MLP neurons of a small language model. Each row is named by its layer, matrix (down: output weights) and neuron, and shows model dimensions 325-420. Each number is 500 + 50 x the weight over its row's rms, rounded and kept within 0 to 999. Numbers have three digits each.
A block is one neuron, or neurons of one layer that tend to fire together. After each block is what it responds to, as a language model described it from the Wikipedia text at the highest values.

L3.down24:493583486440538425505516563492379448480527535476538483495503501522395515457556474473481475554484483463567481399484479494432536541442545474555405566569484501508508514488407420507505504539470476433554534521518404456508430523561482399478503445478563428533452575464452469530607472396437549537
L3.down118:604427570511567545501498497417539492439535517405546449469427557510609546548483478535550494499523425509519521490528499549451508587495550573351511480570453501468511422550529555469542464552521415528424507512483484440481498476423524477579571502538486522519510537453557592499429663527502484590
L3.down206:534493448516540451524500457563558460500532477430519488523507443529614563569463524511486574474508395529494547560504444560454473596526520460486581507399522551572505416434537561496560522559534551542482532493516519509415408449444427502436525526493502600451507526438434438496520458573536494484
L3.down236:567494527562525510391562524564515519478413504418477472467474534471480509464563461529472612466513494512432619470477495554509479522440523565477454592526490544489532446574444513421480558508588434418487487490423495473463440503496500542518430546526560385414581449423451450504442480461550447475
L3.down371:532485512591402466460503483523501479487553540590413425532527568510484421505566460513494648388503594509562596464531381504477561443561533496490466551559503458386481488533623485457437515492534431543577552531438552495473491633570426522394556492536541487413536492487567531492507544601542511365
L3.down440:495604474472451471424494464501555513463504532513529551555536562410514584506546425493560504433506540548460500451457502556461513475430613578471528495541468456494421473425474483491556529472506477606523593405590531559420473495501565545503462551648533506556473471399470462525446418523454437437
L3.down873:479443499469534497359515483448426604452581537510529498461520497470473439538502418447459522481551513559473570549507461416562619534417513460579490550534449540444553513462440428445492598474504476443613374487514486449452501499523504596443501520568510488504480586501513360513492581540489524458
L3.down1012:453511548438418561464509492560516543497462545533485481427468537528531449544440508537551461489480516553506465513435476485488487511504477476480520455524486575535451514430562410511450441484519529504567484487469410493436547457436507470445517498572518436570571427463466528469487455511553485451
L3.down1172:576509497513475511471499511517599503523503569477468385486482513439501483502542516455530466511471514473465470476528476481520572457444535579571467598466508542491531548497456514414595644493539520510531410469438538411500523446476503452549431537523484435419420462477460623488415457508563529477
L3.down1332:546497565587457515506519517538451495563406515522572496496489502573506483475555384566489496502566514487590547479416439515414529577607435559404445495482499574465499489488440403486521528457424558607518486476485475595512513603454495548471514516517520437560515524571481567494523443454516510373
L3.down1380:417492541501485545490496486512465447464525470470447526560459483442546548511505602484405511602475487492535381471490437496480432517605483544506525502567382475544426562477392521575525515500457493408560478441502607590496537494532497473562511443577473590407448403532603570513493391526506488490
L3.down1458:528435496457493473505487577622552428463509444536583421483483569494628449443536454474498531411538425564513530521430480461437558488458450630563501494566505442526521526493598458425522530499558548453485492465487448505495445504514451451510471531519408581493498557434478512547472509535443568427
L3.down1519:491603487452518514475532407444470543479479558496462401455502537561469497483534422553552546468504448444444420425576507459381494525631516467543507512501520524575430492534494476511532441459505529457510552573555472490493537520499542528479463457508584457421440465545441567552496504491453476634
L3.down1872:510472446433462564490504533606495537482556494517575521487532512541561615504459503494486529556536523515570523541465502497549471560430400523438472558534544523457476453544539391498518548413474518534541511610533525540557447553566470523591469501601545448559605503524520491501457505642421560512
L3.down1876:521465489528518430440541393442486442463493449554461453476519551520540536458490503483471467463465587552405575444534572456558434471514366517432428507503494557588539540521573571553518374505457485505476508459475437431518561509460528498504537441567513491538571512488555456381575442533455490577
L3.down2347:447508489487472511448498516503523486381574483465430496518450500460549453445458487549539556422447489495565534490514503528407433473529502563504554537544483502483555434557485455499401516506495471486528492655451564550535525559498467520425474491591576522397551476481468430573504430554455618625
Last sub-word piece that completes a noun split across tokens, such as -ion, -s, -ment, -ity (cultivati-on, deb-ts, clos-ure), often before of or punctuation.

L2.down1329:439398526510548507527441534489504509511540451523473567514469546482483416446476422423517450558475372589487516554570472459450422470584507513512540382448465541429458438497525526396564548450439507533492525497545574521544460557425566547452485491487505542501539519422522615456549403536459470472
Three groups: the pipe opening a wiki table row after a heading, digits inside numbers (0.80–1, 58.1, 31 July), and mid-word fragments (Auxilia-ry, accomp-anie-d).

L5.down724:519437590483525530437591591496579436409524568521511490517547502513457579440488464419512439542531445457454465456540517526377503575588543515561584538556433502501579538525533533453451506478461463549559549497491455507466523538388436509513465426546527522501518488486479523514478547512417586534
L5.down1496:469530541427497565462556594513456479562478476536493423655514368489487493511497484453457506594484392440578512541492430487459542547429493500478410535472494496451484484522502497460427562494535517555529509583445542540456442447395523508473459482483505530545441542488569443521524439565496572485
L5.down1697:452369544454510570478475462419504478468478474448486502497478503481598516552456465449505495404498561525587521440529454530520508547554453464473466458518497511413581441506516510547496577453545515447482549387567467437443532481457483559538504481570438463480517513471555507592432507491514566481
L5.down2386:508479572508539610505598505559556495403468483505448556518525478515468566505493527424485494466521536554535569504485474497350474574489468564503571531530542477494395485596518438539439467444443536512511440544522533541497534505508509531481506534558481482431418451527507472467439491514492517465
Final subword pieces that complete common nouns, often plural or abstract, such as the -ities in opportunities, -ments in commitments, or -otion in devotion, usually before of, a comma or a period.

L5.down210:539456504479476537510523502488597496481528505518443526519497475510499450429497557485549460439555509454560400553556404472419505532621510534548459544480566469540509537543508489536417500413518411550628429556448476563511462516472446498508501554508493552439488527520534537389388481541445585460
L5.down422:524487477575521533471547533522541507492537534510454555558589514383531522457602435457502564588552593457483522482455493552501495487558668486524544463554488565517463429479541510535567520556548556453562422446525560511518530556440440485499567537506459540550468432494404523418535407491449507498
L5.down1756:509518535513506494513473424641475539487491470577601577448554508453377529562533537522417486608531494418478534527417540506452432440577487591405482475486548461499476494563569573516511566440487550474404499540457551596505525536556515662500418527534465487509503475513490445411475522570489453502
L5.down2034:507503510504478528491440458557513524498394436533512523473488460479577517539471574425460504544472415416448498523403438587519516443484584472555507474610604477450509485493435526494501606441570631440432502616526454454452454492487520487499546568491521524484572477491389422493470336469545524523
Digits after a decimal point in table numbers such as climate temperatures, vote percentages and counts, e.g. 81.7, 45.94%, 54.11, plus a few word-ending pieces like Roc-hes-ter.

L2.down1386:557445492485459542478517517462542515446483491526623584546504506463494491423550456509481495557564612515481506455549477497462460506433425482414536558527460361490523430583588464463532505563449451533450512579440470573477474511485455468503376441440536524514507503426506543456519489489470494577
Word-final plural suffix pieces on nouns split into subword tokens, such as -ions in factions, -ures in Structures, -ors in survivors, -es in successes.

L3.down616:466537530547582499468555512517445553454496540443506433535498513514510477551459521451422519522406488453509534480603455461531588492548596486609509545492459519499463483560494591514456505459471515560431496415560571506480474487449516505480506423545596599474521478567627534541457466572454425479
L3.down696:643458551431439533527532383482617522393444532477487546478515451588515278531535518534594456524548530496544524529494481427525579557495529498544467518511415447518454434509493505509437530529520572529472462591407543544598571519538516614449558527522559500463409445428415585530521494569466500474
L3.down946:417475546485512443567390474533571476451493472546557495465539506516555487532502534434463394496463462594428528437517553585432459459535509499567524488549485526540504464535509461455481551471532567521496522436487560407584395469470445572512535547488497446495484370516612570517561513471543452496
L3.down1053:543557492534415528599470610526544552468501546478499531493514584522493542517495499497507449544463521468519495547544421458496561525527428496578521458457524590566482454504437479454506459492513564496513496449494528461497545494517570565419525522459565449432500459473446513466603433468574431461
L3.down1215:425530609434541493562519567542569493393561467473456654408490564513594441506497510460558507485485542532480566518427533484483460442546574522480559504506563530465467460464471389458495485546455511517563588579505504475417513500508533546536537531430501502469409448439503522510430506494576534398
L3.down1386:385481568507613479507497510464559437513492519400456490482411551469467579387514564406530480476389448557459442544520449479470541579419541473621569431540539510521503442520568514464467491464479492441507514476494533547528423503357532484512479489492520522423492527571545496464393508556494499494
L3.down1691:428470487445354531529576477492516593481559494481495471463547501468498448508460588512514505531434454457535482544497502576507467456598519505553459581374513542433541513573410527515519526527510450444447492430464555510488432562358420370483484383559441449528503489555566493433505550452496417565
L3.down1938:558485545467551394507494468443413503512452467531550558602498519463522543598492510432436598546459508409637462499480514509473488586462525496459453520501477479475487453523547454499503567553554552538425519468491414575423510433575531546574537486584432512554519471528471482435451518419368510540
L3.down1943:417493574398517498326554511440420553507549472556534468569526467444527491545544549549521421483473524510450485485503507518479429484463548475432553410547482434509552522397565520477553490480447368517432568450517425572556562442460546616498517488499556436550552625537567540536520414528564437513
L3.down2080:476492460461405445574433419554446473458514564547485530530403532417652497425520483438494451511560516473518513506486503487451505466539507558474544546472550527502530528558519505462571559490508477467518518468533555525463584545465455558608532464506591498471537516426481519392439474441521478456
L3.down2124:485520480495402451426545464637528541381551559512476435576490450401536454511463645574606528470539513390455485540539492502496543441612464564538601464548473520521483452409502442510456549497500523546504567453484437504421554536481501548469555508477533398465472487406493494475535473349534442457
L3.down2203:572446439536488532462452533525498500488458420596464542474545527451576544512452555452466545416426431471429552471528487615489481449507528434477465472522452536501583505584532608490509389485559532587507559444510487547475526525468620488497465548533427601458563475503455505517565483504573468477
L3.down2246:495442578479434459571395518525467526436553462455480481479376530567587475497569486485467487521500494504493526522481456444441548554469472401548422475462427520504519550516443438619571588580436496498507419475495477463399569510508542401523579477572475474522509464466486515458542420616376554440
L3.down2367:522564544418615510501639467564581450442527539446552509478579579519465456504448549513417453524533475502523554517495476495517491492571506543503528543491466426497568459536499455535374459484520408517508490564465454584429426542484498457428546553522479522497467430483489557553500428508534457427
L3.down2502:503534630474519539475500490536523609527585639442503530518509468536538463528408507546524481523510512480454497456481455565404543498498498530529527407439442422619577448509421411514500514506518569487523516441493488604503439511518504557438487543436512466498537557481519490485484514459496465587
L3.down2512:529507416570490505476443480475541581492547490519557484472475485396378544493437445544493499504431452421489548533539432529443455512482498494526494460563515490566461455462477424533504478530565542471432580392455519495482428526550572511528470470466561450506480526426493552482367477558447471558
Tokens directly after a non-final period: decimal digits (38.5, 90.7), abbreviation letters (U.S., D.C.), and domain parts (.com).